Weights of a small transformer language model.
Architecture: LayerNorm before each block, rotary positions, biases, attention and MLP in parallel.
MLP neurons of a small language model. Each row is named by its layer, matrix (up: input weights) and neuron, and shows model dimensions 272-399. Each number is 128 + 24 x the weight over its row's rms, rounded and kept within 0 to 255. Numbers have three digits each.
A block is one neuron, or neurons of one layer that tend to fire together. After each block is what it responds to, as a language model described it from the Wikipedia text at the highest values.

L2.up610:145107111187113151163118150139125108183118148145148170160100106121138098160145144160137112189117141151130120122095079113103173101137148149197167147125123137146100115134109095136099154155115085135153104084145091136136136145111102116091112111151136101112124139116129154144127119129122111136166146142136150099121094150111143152169087177178069134137154152112139118148055121150135082114137
L2.up3051:133065104147121088129099145108115135123122108173148090150125121132093122095123115096148139157120136140088094148132128099155147114135102157149140106128108123146122097085140151117123126061156144122133170097113107099128125109099135136162138126117113138105139114095100109123131142109121140113169109086126156153135126147124158125171163170147148090109142127153122100158156129099172173124110
Description: Word-piece after initial letter

L4.up58:137123173165121177147155145139128098120107117140145082166099143127184141119145123126118129128108133139151105143119165115096127147151118125154123122108172133099067144126113104147142098125106125115135122115103138116097116104127125123130137117113109137114135107097146112136142130129124123165103161150138158087137136127122099161110154112121125102107156138130094101141138193120099133132089
L4.up495:130094100143108133138109155136122161142126137112132127121149110178124075125137119158161135137112101144140100153158066135135111105181108169112122127136123152118127134117141144117100153130124189157114085157136130101096100103119141151093116083119158129134124152139121145148163121093139122096158080123153116164074142131129105131161139091113114119087110125112140167120128168137156115110147
L4.up580:072112131103114140137101153128103133130087163097125132150100127100079093117144158100171110116128151137142101147141146132106186127141118127149166170137141179126129138076134180087095142132144116126163137088159124162140103159131145125112120086145112095119116156136182120173163122114110134113153112122077126113178122114116112099138144078129102130124082116142115105108100119153140137153136
L4.up930:133163134125118144153169142112129119142127144114137154112119102120149108138145118125169107131146122093138131150134187141142135126149118115145088125152106136110084120060124143111086142141184160068116114168145144096116105103144132112099089059145124114134147169137125141123131091114093112174097113142133102163143109091121156137133148109141143097120138072158135136100156147133120115152133
L4.up2147:157115138139098144140114087158140142109159124141132133116120132153127163149099134115154102136170095166191067155139154104126115118125139082101150140133096117132118132135108126103090162098130172118109118109127158115128078137129124137115132101091119126130118148096108133127107143086127138132142142125137129131090148209169118124143166152136103164131083141093120110081123152179134129134093
L4.up2336:083141162110112103135122096108117132147132109129112124161082155106132128121146140121143170137128118142120124135115145175167144170141139149115147114167137123131120146133134154133169173104161179115108117118107099098079138130164113134085113124137136140129143152158157128109121130113124149095105126103164103107173132145148094089109141100146116079115167152113145137085116141156137080137132
L4.up2839:142107141103116145128097080170116072152149100097146117142169074126175138086111054124172161105168121099119117166122157151129116132139114098158166124117129129144114123135168086136092099129129160147135086124144106127130125112123111162084141094129123106138169156099154105128169101099151114096160119137153083113117091100173127138140155121146091158132110118126108104131157121128110102093111
L4.up2928:109121121136140138113136080114101123074103115135084078097110136125174119135120129127117161088144088174144104174087074141136169135134081119124096139104150131168124135134127113136083170164136102174109139140155162140133168086099140126163136120181124146128130130154134127148126094148151108138108129107147117087131146143148143074125121143080128106150129130124160137096150126083111122136141
Description: Foreign name fragments

L2.up1618:144101157143142115151171178082116151102123163137115136088162090136168143112118140115139120114094122149141147134135128154102107094110134171127107116124164155113132122105097101086123129110124103120105130102107137159151168095125145093152157126132122091118112126110117082135146132075102122113111124107171159086164122123113120112154112115155075071068123099168121124122155109161108163143087
L2.up1958:134128147130112135131111115135131129123140112100115124133152091104075129167157121120114159104098084126137103165092122159117123150111131114146173129115120131148139153103072140129115105136118110127107139136164124132138138156137102136154115158138136120087111147075115099201103137150153157074164074117116134126128156124132118101143131125141102147112074165125101139162124142134121130083109
Description: Mid-name surname fragments

L2.up2688:127133167143148121166115113141091137132121135176115112155155118153146096095134150123104115099118091119122113138140184097146099121115173074120095118120150142138117127134113083131170143079130111111142144128135127136128088121112152123133117133115111145123126133116078114113150114126088098131145118124126136122130140169146130143139123116134130149101109153116129083130110110146131105156158
L2.up3017:121133131154114141125172164109105095152138120140103114104131085177116114142124126190084135128105139128114118102093157134126155117107114138139110098133145162101097098136108098145176110124061137122146148085150118148134141135101135144159141131149109127157148147108083112108125104088107080120136123114142129120137165106157181115119138094145147148149138128143103148097099172128128114127161
Description: Post-determiner noun-phrase modifiers

L2.up1711:114121110127126157136088181093154099098115082120123136123156130123170088141125120124125111147079136189132098186051104124163143131199106114152132118164100135087134119132156148098103140124119184097171107138134106100076133091100164122094079129106109120114133150104114165106167175103112115159125140144130152180100132135144125115131145077164129092099116139156140159132136126127113148145129
L2.up2659:108060088139143099141169127125117120150101111114099110111095150141161107085133137126099136170135106075162115111062126107149130108111133161154140087134099121138119108142090145110152135108112226121104120112110158087128089128172103114118118124111161161108140191103098136121136126112095130145092139144085137168095122122179092140089108108148111119148150165129137158126118108107185129116113
Description: Mid-word fragments in foreign names

L3.up612:107189132099134153151163134145130173152165108142106146122127125131108182136140136116113093141106106148095125096110160113133097087136046158126129137129165167149110122109113142110107094089151158123115110133178132146153125144140103121106101153121131125063117140125144109126106148137164134155127141126170085153142162063101086136142172098146134117152128147114106120113105169135144117085100
L3.up1409:124110124135141123187131134155146135128133125124107131156116152147145158064090109110158082193178127124127113151122157139104095101120092140118158124153123107164134118090101103117157121139115157157165122113118123144158135134108147043061153146104147094150130143122136080144097148152125147103103115095129135129151148118133102131111138130147166123134140134115099144160139136147083144121134
L3.up2296:105165132123152132157094125111116115130123154122155146121100097144077186161110092128157115145131115116140123149130111098142158107147113144164091097108132111146075110125091150135114143144144105147121099144157106121161114146134089097140101099118101109143155104169132118142120159166119148085125159126151137083147135091158147132146121137142163081146101143134123138088098150145109110100113
L3.up2857:101144121097179099134147175120131109161120106124108165118137111141122147115162100127126142114162121174118140172099144103152142079141145196135143140096162122158106135147150138152103163113130122158154130143136145103158103174120115126148126120161115146128136125167153145152116117128133128167143162186147128122113160120097111127164124162091205137152118131090111148104123114113139143147156
Description: Inner digits of numbers

L3.up1696:118129129164130078148142133190171123156142134095170148157106119150118126110182116113149124105170104153062122151136108122140129072153090132139184150132093175121119168140158161117135157090151140095118151111139156123152120099133106123092067134100134091157111141137099131131131105148127153159119120074094144145153125099158071117133095081133180129113095106127083080138122109093121141108174
L3.up2153:170143149146153151145125107164127128160165129137143137127091127125163129106144113148142117095117114157177084144131138109119138098132123149156134148133118124085173129099118145069091097150100184114111121128142146132130113106142101158090124134141121123129113150105134157098125107128119164141131095203136137110102104125129135115150150093140127114102109090134121115108137127120105099144149
L3.up2899:092129139112152077089142132145111136142115102104140150138118173098126103088139097111145156128108119177106150108185103149152106137113144088148111119147113152135156110104132169116110167097150079134122106150146097170108142139115076138114100105122143123145164110075112128101107161102131121103123114125116100103140130149111131118113160108117106151106186094124087104092137122146149135151172
L3.up3043:123125119112140135146113166151135088101152172122176173128153138123096146105110153135133094122130145163069159133107138119155152108143096100120101135119123118173095149096150097121107157119115150119098101122112149122131107137139121075161082171130083095141114129127144146148097122120170159105163141121104131137143147148123119109139133134157159129106117133142140138061098124128092130142123
Description: Inner subword of foreign names

L3.up358:114112146135128124120099163101102116115134139128085128134131121136103124108127134183138136132120158131101085115099101141115124087117138142153146112075134140136099148174119106135134134134128122175138101135122109102085127112136149131126174125150176176125147093122120152133163148071127091160118111103109092110095136138132150083090136172124117196148108152112171169126135116122093081124102
L3.up1001:143181174129123150114116193098115141105157151096145131147153166120127129112115141088143124105170156166108130110104107144116169110147102117098132108099143117082118102093140134146162108142126118110103175119141084165085125129164125099151108116147143156125079165085120141140111154131107095128124109129142149127154152091146122152139123148136115114172147139164121150115126126129104077133173
L3.up1403:142146111147125094092103166134159084128130128127136127155132115138133115154150061121082112127133133163096151096138107096147130143117112112106152084128132108121135145150169138185139134110119115114143167100138112145116117171160143116128127074091168132142158122130106103158115079106120107148116111133128147131161108089105145083116136134128136108148094131131116188115125106111131098126127
L3.up1886:107114089156096087161142136133136122093138127156148137150116139127115150097142082143144115126145126115139133123135121116168158096109126096183102130179156086141109145104141131144136116128170111104131127114111107134156158110148132137147140171142134110103133160097131126186128099108122151109098105134164128125131115129104145147142138119166129140156125112107109078149118149132110069129134
Description: Preposition "in" after nouns

L4.up186:132144099181144118136128129134108134126152154130107138127123146119133160115123135143103120146116120145083135131138154139074137117143094103137112153129110112110079141123142132142109106125176136109100146124108134123143131171123094142134129128110103142067137130105154125162139122176111130091135144089121084118145111144081128128111151158120153186112092114136137148127138183104181142175123
L4.up372:109099131098156147138175160129117141059124131113110149101154110143121128125149124141126128127134108148160124171103109132126097109163116138077148108146139151143125143127120118084108094139121151147152080134098134164122138146111105147123142096129129123118089100088121120130083137127197128149146177119096145153182139150126136162153116128124147111133140152145097086120145115152143099130141
L4.up733:107116139149139142128101142130131138094097120128135162105101125152121159121125099111145131153149161147094147156126164109109096074096160206172145102087117144131102179125135171104128139139097127136126142181159112166139139152163142111112154139116118134119150124137127144139123144140138140169179177131131143109054157161172108111130100141151139158136146128107096141111116105100158157113140
L4.up1021:123137139134134115131109114138105171092109107157155160122102161138122086165135152086181152125145129116121128087117118145077120126107134132100139108154131158161117137151136145082153125083139137141109146133142167132173132114098143109110175105133083138100110152157118119145149112119117126102111132105093143142112137075112136146117137161104154111126113155070114127141133133096158143127107
L4.up1118:124152161113112124149109153103094122129096093150126149121144119142103143174117109133127096126135149142173150114145131166144138119113128174104142123150101112135122097191123121105127112117145141129118105125142061160126096122105154122123123069126159104101159109150112131112117146125152136113133143146094098170086147132147125111071118098097119093061125125094076133097153079127126121126119
L4.up1908:142108109122148132139108125167117134113115107116130124127142113111109162144101121133136105140173107130126156158120114123096125100093165118116131115132164161157117105189136134130087111124128108158158147159155098152152116113128145078087138093093148144159110140150138161159151135124100137138172143085161139131097116159140126161106123111122122086118151117128085086154103120163149086135149
L4.up2412:123101143107114121092104118115096172150102102095096126141127117167136129088169091133107170173168115134104143104158133107063143076124151117141108169134136097135097138112154201126127153134124143164145120146111128135130133127151091146127088189124167131132135155134177152140122169137167139127114157113134109130145160109091114087128132172076076166155105147113149148100097110124119129118096
L4.up3048:124104091117138132143163087125127123180109110131146144123136087124129113111106114127162121119113112126136142119109108132158179144113102105172114100077114133105118116134104130116103104092089089148169115153131125148128139111087116160159152140167111148151164137155122147082124134155165105160101135124114131073113133119118169129152177162127138137104100137139111134114097136125094126196124
Description: Inner digits of numbers

L2.up466:091115129123151183154128171154070149097140124095130141129139096173123155124107074148154101134085140140090174143104120139114137119073059102167132108181094145158103109136128107133138097109131122109107134109128120122144169068154158124117069178136083094154150110094103157075115098096127084117143112087139109104058144093131157161133110135129136125100141158094140168155133158137161138119139
L2.up2107:119118143110145118121109139123125163111115098117148147101132110180125142145071172137122084173095113151135156152108127087165116158110059091162118173105142137137156143139151127125136135100147125128091130127121123099116157137105150152115113139144156141166148098129096147115151136122148095131159155180115165109095102109134128156178128139133115082147135184137124113123147113164129103056104
Description: Digits inside numbers

L3.up365:175142119123141148126110165126113108154148151147106117138091141145080134126152152150139115124130111127133134138153135162159152133090085143126136165132105121121125138163105153124123089105107084152129160125136131169127167100192149127143136092094087136124151125141180118106102116100117151116166115160109150138100127126090135102131134145151099162161115136144165101103072104108124107103119
L3.up1072:164101186097127120113076111143067129131158106166105100112168106106116095129135130106147131076107101152162179134118147113104150147134149103162129107114121118112110145180093140122130084123106109153150115115096088157158112129119119150146142094140097112148101168115154139146142098103148186119171109115129120122157146103099095105127106089130120130135146150106074134148100131138158096089129
L3.up1743:124118101153156111096116179161139133147118142151104142122132134075093087129138118130186136137147132106129133124107109147156130118091144122141107094127101108131171135178135121092105085128120095129140150132160109147084105131129175141109116123112149128133086111096145117187110144096161173123148122136124163131128086157113084127125113156160068163137143083157133135141122147150125115136189
L3.up1753:130136118159138086114131159106164087140129109122113118127158097154164115121149110125115145149104128145104116130178154153098158152146117136180111159122140130112154181134117116141158110176083163157098134090092119124102141128109107158123150135130107136157141141092124119093175128108152161136143155137117105107108109105174143080159101159154093106129085093153130106156109132135147193106080
Description: Sports season year ranges

L3.up649:139087129110107128138144138102142104141131134116153145098153084124164114096168143097166135149102098125129113138183134110168143131129157144136131114124126125162128155161148138093106144127115132163107131113129118145132148148155144153120131128140154113107140126142133171167143130085123091126110141107086128129126113160127100103167156093135087117102109136111121107131118129126091086126182
L3.up1389:116163083096129179140093122122143092103168170094131132156178152087145135142127110130085153106155083139184120119164086155153171102137102142144123135143114079082140145102125121110086142072120154099143158149109102123119093115126059131136142110173143130126129115117136127161135150113082109135144112150123123124130140130104126123153152161179122105130117152140107135114114123113125150165139
L3.up2377:105083092118114158125113162124143098123090146159145113136108109113136102122126114109154200116097099096135124078158119129128125176104179142107099109111188138131142132107181143162119145128074138106137116104138147136123116122111106120134094137096136142087132119107110137137115136105136138116086153100160145156147124126173080132149127111127145092099113114144125104117096108125117103106105
L3.up2933:098116082157150139080139121115155139142125119100119144145116120107137105090132116129137136143080146120147144138134184069136133143111108134141124155102113111115107141164154069109147116130102126097115141116127121164145088061130124155119114107094153136154139122134115120108106156155131132132113105136136118137103150113142126107131129107095136110128153143093136141083160154106112129141149
Description: Surname start after given name

L4.up183:114152152086134074151138128172132120131125106137120098130157121109118122106162075123156185116141126154168120121139137107107197188140103161169123130144121141172126156115137147114140118110131140136087108120111163119115123107109118140107147126118119101159159142148125125078110158119122127155146102106144119119108114110123148121122169113115116145146126138103143115127092154144098153107136
L4.up416:098116159159115158126121115140144144131126077089141103142148113090155132123110104157146195102089116119182115098089136114111134094157139162135154123094130132113154163091136096156142157098149118160141136147114127137131125124111122106153137128107153107100091093116179132165098143133103181135135131117119135123156136118177134120116154099138112139126123129097119149116164104090143126096145
L4.up862:145117123145163105151107127105138131144115112173130130103135126145124110109137115119180145149133148138161087106135114146083127180149106095127096139131158122082140121141110097103122135121141116147133128123121202132104161132141146184147115135054128125127103131159114113156134146135141137149133099157156121105104129133098091145126122117141107145074105120148131096167169110110162140122126
L4.up928:088091158117160157125134149161115123121133144155093124130083117144141100114125134145107135092118105167171090136139140099139148150127167141098130119122140108117141132096095155127150104144124133113141135100156115150100136125155126107118148178101138088101152128105141146146149126124118119148128176134145117101135087116167136117119140187098124135155135157160181147143102177126128138152132
L4.up988:124089141116111120149164165126128115170127121130147153165103103101149120150105103121141146123109139126127174133133137137142114117135124124127114077122135107167116098125099081123138091096083170149108138115164131169124144089171111114106093113117194143121124137174126131143091136110160110126117146123128169149099129090155111104132188168139112119159101121105113126117141103120153109144123
L4.up1280:108154101125151145104125179141154119122140138109124075151113094084131133132166119102135125128140157105157122139104139142105137139155162108107136147165154080131107141128123125098141123146154155113149089126128141145106132140144151089115093126165129101105140132139112123108151174134131098118140137116159105119097141134106087097144152090102142123121109150166098092167097091093111152144170
L4.up1584:095144098122154180131101143161086069126098142146069075157155125129183128103116151136136175108116082158157128156137132137100137090146131134095137143099136147115144194117095133115139135163105154119141109109108174140097152119161123099172125145123104136138112085109129135132142142167147140211124138162128128092108106125145101115144141109145128113093132089165112116159145120085141150115163
L4.up1813:103128147151171120155149168121129093100128144134158155129177132075150093109135148124128125129108101101120076122110138109106181131128088129116129136154116138112136139126124172147105117073144163152119127137124117146129108094158126116130153148101157172133120099114103107158092112163159116146145123134112119125110104126198158099168157140159135096070123125105139152136109148110101124143133
Description: Surname onset in names

L4.up1:098150147145141121153102154133166132112110130117094156165122137154120126109072172124150153146109133170129125125099121127142169175109103111135095114094124113118183135148177083114131150120106166122120147149119085128143164131147130183082100107106123120174080112136131114164103154123196134108107129138162075124121129119114116148140138112139121127093128101129133106076126101134156124149106
L4.up397:168136113152165134101154163127100117071134094135132095123145105112108128098104118173151115118149090113090094106117127143157128170163141125157158106106106108168092123120125074157126132078145055118121118157119130135124107134165104120129129125147126106097151128144108140134149120158101146151090106071120136097157089165145101138118139128073097141149132182157158144107111146116125102147130
L4.up501:113097145149137148100136131105152151120098115150114164157085146129081169100117130124100142080140166130099120126121157148141135121093159113110134133136124110142141138137147105139112151152153125114105146134127121158100082135149134137109112095159123114119144151103116085133094151144145121100103161108129096159135151094170118153134125125118159120117161189115132164089171105154145123103132
L4.up504:165080148137107145123093159140114127120128103102134169153152112131127129092101131111108106129137084156117124110114138103114135103101093106119174117129105115152141142153153165073187113134113137129125147138118093127160095141155128135137127118099140119125150122165084141151136105119116125167155145176105108138130079132139102173076114120127106113092145117106159139083104154158169088126145
L4.up596:109114129098153106145087119104142131133134112109121145150133142090167096125122111138136100135097135158130156129151134128073110148096167125073143149088162129117099150132114136139107120116100114158124127136100119133125120145151128128097136106151129106165141169144116098147103139134123153129123125094162107122131106128127119124112141114121162118120151116128131156108141123096116106167105
L4.up1005:137108102137141161100131140109111109141142160127169158147150119109106177124143164091094194121101150146127102149165118145121129100105133115106144121084121116132097139130119134107128110158147079130167126145136134106167120125119182129097153140152126110134126089143116162082136145115110136093144095110119092173148103119133155171127085132161131139125131128130162154135112142111117095076130
L4.up1940:098122109088140108134128127150105083125128125141139124107146129102080119103150144087114166155106135128143117107133138161110123104161099136126140188137174115128127162125083101124108145170147092127142123162106154148154127137190078136120120111112165124116140102127123111122141139145077161117103103103139125107104136141101140094109150124119113145132091073110135124149102116140092129136085
L4.up2240:136094128087114136116132149156137124137174128136138129147113136120100114165080144110126126135164115128120166086144174114152081120145102111155106072112143123103111115161111109111123105154153160141083130141143153155128130144137131134111198154134122174108117110110131134140119140091093127157124109110142121133169093069166135119129140110069105159152195174089111124131120140134078125076138
Description: Phrase-opening prepositions

L4.up231:061162130119208120138098124130089144143115117126114166141142135126156112164135125109103157088143110132130091110114183097125142141144097092109126115115113076141146145125130131120118150151137089129126105150128155119122158120124150106155154128120084077107117111112094158100158119133146127160110117103129157136129087134132115122125140152134168114110095106095138103097139124071131095112123
L4.up431:088109134126127141097144127125176085140143107131141167128108109108105129147125131118146125117113118111152143122075133164148098128146156137086087132119131097137144129166142144113110127095090130120118145065114078153103079115102182130150110157119112141132126138173104118127085153100143143096132112131122162089110142124126126101068131169149099136123108096097123103119149147123154111133147
L4.up531:154114114163101112124141113144128102115103103147128175147134076106079119121102111129107168158069126178149104144120137098120149122126117150118140127175104114178129165083137137145113187118115106138131137114092133132119095113101125088114140098147119119156150115151131166184165099118153138170098128113159174102140152148109113163121135133147125141127079119136131147093110115153142131151074
L4.up574:110143112134151132122147154105142142128136143120110113136114115181106110134123124120123151133132155106122139113129124152134122092157125173103117134109148151167127156149130131167107114122094101124144134140124173100103102090103115113117143142130095136105109128127150120164093137068130131168120133115108116116146102131149125084137121145147133126181158112121090073109115132090157137136140
L4.up623:108147112155134103084108107150138166147139129168142163120095147161118145132104131150111062108112102150137108137155144137126156158136131144099094141125117144121160164171133124146104122159145124136137116146138095108112114128116123113170086109090118156092133145143180144121125104117107127178133144101136137120137161100151100134125114126169108112131114104124155116170189180174132128128086
L4.up1260:156112162153134131153105099098162087128150117152134149093114160102171118135123155119154126116084125094159179126144141129156152139157106125095120176085110093144135132134136112128141061159115118166126103135127145164125139150121130141135130145120117139092101151142093109122148111133169140145113153100103117106150121129161141117103137144139101139141123134106146101110125124114160098134140
L4.up2515:124135139102141137132140132116145071088166177134146137111123140157127134092141118124096145141137114131187096102133155119124150161134129135154100155108134103144181121129161111082096115101162162134125129125116130176120059155113131139097137128144083100170140119147103071122122122117145140142144148118134125093110109144134119125109125119117136156123085104127076072151140148144153123127135
L4.up2888:094097138106168095098130139105134133131067120122132140104133124062133121129113080135107164137137105116174105140151166155107132124118106140120134150130134143133110100152106141088159133117129168099140118181118109130116129157114157098125122152122111127094129127126139125118079139141149149141109109097157125107106161137156128101124184110123086114125154098138182134062178137189164141105141
Description: Season and period context

L3.up845:130096140139127137141140124121146103156137148146140173121116136118144095122146134130125123097087135124105135113097126119121149163138117091117092120123166136114104132153139109099146165131105085146098092148109099158106101167125134110130088123179108092169125098108126131165140130128140139119113099175151118152135132138108163132127117147139105079105122131075127134136130085100125149134109
L3.up1367:102089115148129102171084141149131092165127156097116137135096149105109134115119131121093161129151122143096100122083133125133128116129131102204088121135122153101128146132099137108126143145098129159142142126140150150108115127125143151126139125154096133132104137123092116145157148152116179150069117148124116162097143130114168111150175115191133105082124135152118135139125090111128124103128
L3.up2026:157092119131141183129121133176086124146117107135144120117119146166090138083147137131090138182073114104069179124125153114109115125135107095174137090120122132131119104082125103112126163116123134131126143139112084125081169157093162106115089199143158117140155159107125129114150145155099156119109077116073153123136109075149132151142135101118140101113152142152071099133140128159152157140091
L3.up2930:158132144092111084142157148177127115131108131164116125088107171113118108120146173141135135101138139165113116153134102116150126122153109138106102125099146138133112113138144127144121120147142194092120129122119144108163145185115117158102126119120130119127099075127131099154168127142162141159183108116171152129097166139111130137154109118135098121127080079155155091127129108177072129144167
Description: Mid-word name fragments

L2.up259:153155121112141127108143095138157160130103132144127167142141134121119134088146175097124177124156127193094127131098099134139111103132113119165138100115110122117097088134123140155155140124071137133122171113133113153193146147129128174122095145162102140117129128166141136138139109091096132151117120121136151134118157146145141164113098156133114136152118120139108123112115111124161121141125
L2.up2881:143160103133158136127130152096124131132158080170132129138130095107113114176139119126123112151111133117088171148108128116112124146150143109158134158114132091100110055127119079141089115121091135126100058139103114131146137138178123120152154096090106169154143082161094145134134148151149096138112147137144132106139105149149114134129155128148129162119125105106123146151162124139113105163135
Description: In/of after clauses

L4.up193:125113159140073116137124141126135115135079101104113108181076187108119162159149166098164109118132096101181104141113127135152094161140157144095113139157141144180042134151126099094129123114183191169124101156124149130204126158156118125091143156141099109106106129117079141145114122163125175084120133130157151122129166129100103154097128086145100079123102129100162117115142121113139118102132
L4.up951:130103150120127137123128114101134098111127092127129111094144115145129145091160156142138175097153110120114158115083123136099088112113096125160105162100136145185099086116131100086104128074139156110152132148065136128119141129116133116129138180170162132109092147119118124130133156094114127144146115107107070109144147118147141132094136153192135064122090080128149164135107140137120114165116
L4.up1191:158156099115144128133164132127130113126086147145147131055130157121155118121211113093106153140118124119142121144117117121133094155127116111100143119149164128126121148151108122128131092118172172079133123133116077137089145134168149134135145151142070103147137108108126122167170135113143121103112098154196118141117131109087114118147117134121141146122127084114140157145103134144120146109147
L4.up1238:116116105101166191118074168174178089133124118133118108111121122129114137152130118187132144106151150133123156109141074132130116144125140117164141151122128134127091127128099158107150148115126090136148167114147150127145113104131159137143121148149115120151137149078140145089126131121108127083128120154122108136148119091103118116149142143151137166161144140145121109084104110091151111129121
L4.up1905:188133167138124136124088123113081138110133133163103125130116170117140105145149130115116139154135129127144088158157111101133158113134112115140107079144138136121112165096174114139103110159108173128095177098133160137142126164104171127103117142118108179114120118126139181125114132127141123113163147075114183134138141089148086130120139154114129147148155113124107143165121146085159139161131
L4.up2579:135131154146131122132163150135124130132133139142148168109134117158133130137109159130133105141098142120160123101076133070104129143113144111129110172172161164101107128134106115166141123127147101165122160116118083110151107110139122090162138120067130190138172090149126135129125132150106149116128141101147121138142142118105138128112181123147112171114127132155146137106136142125131112122146
L4.up2748:115122178106109158125099161152138119094110147184107128132134159126145078106117127137102157111133125128129129113092131116082125136151194124126188144107112106129142150177110101132109106111155118109176130156121134096128161149125128142115097121116132141117157109118117164132164101130110135132125146141127097173178125129149144078125084161142112131121118070127175148094139132137105138106109
L4.up3056:176123100147158144172149139115129118146140163138110125148107122137150143158134107090109106152101153139121132138118104140160184134119083103154139130137161146122127170107164129120081149116123134099068144126102169068108092107120068124130109138104120114169091089109170119116145170098065098139148119133147098102128150145125135152127155082150149125139115117094119136122147146104090115130128
Description: Word piece after initial letter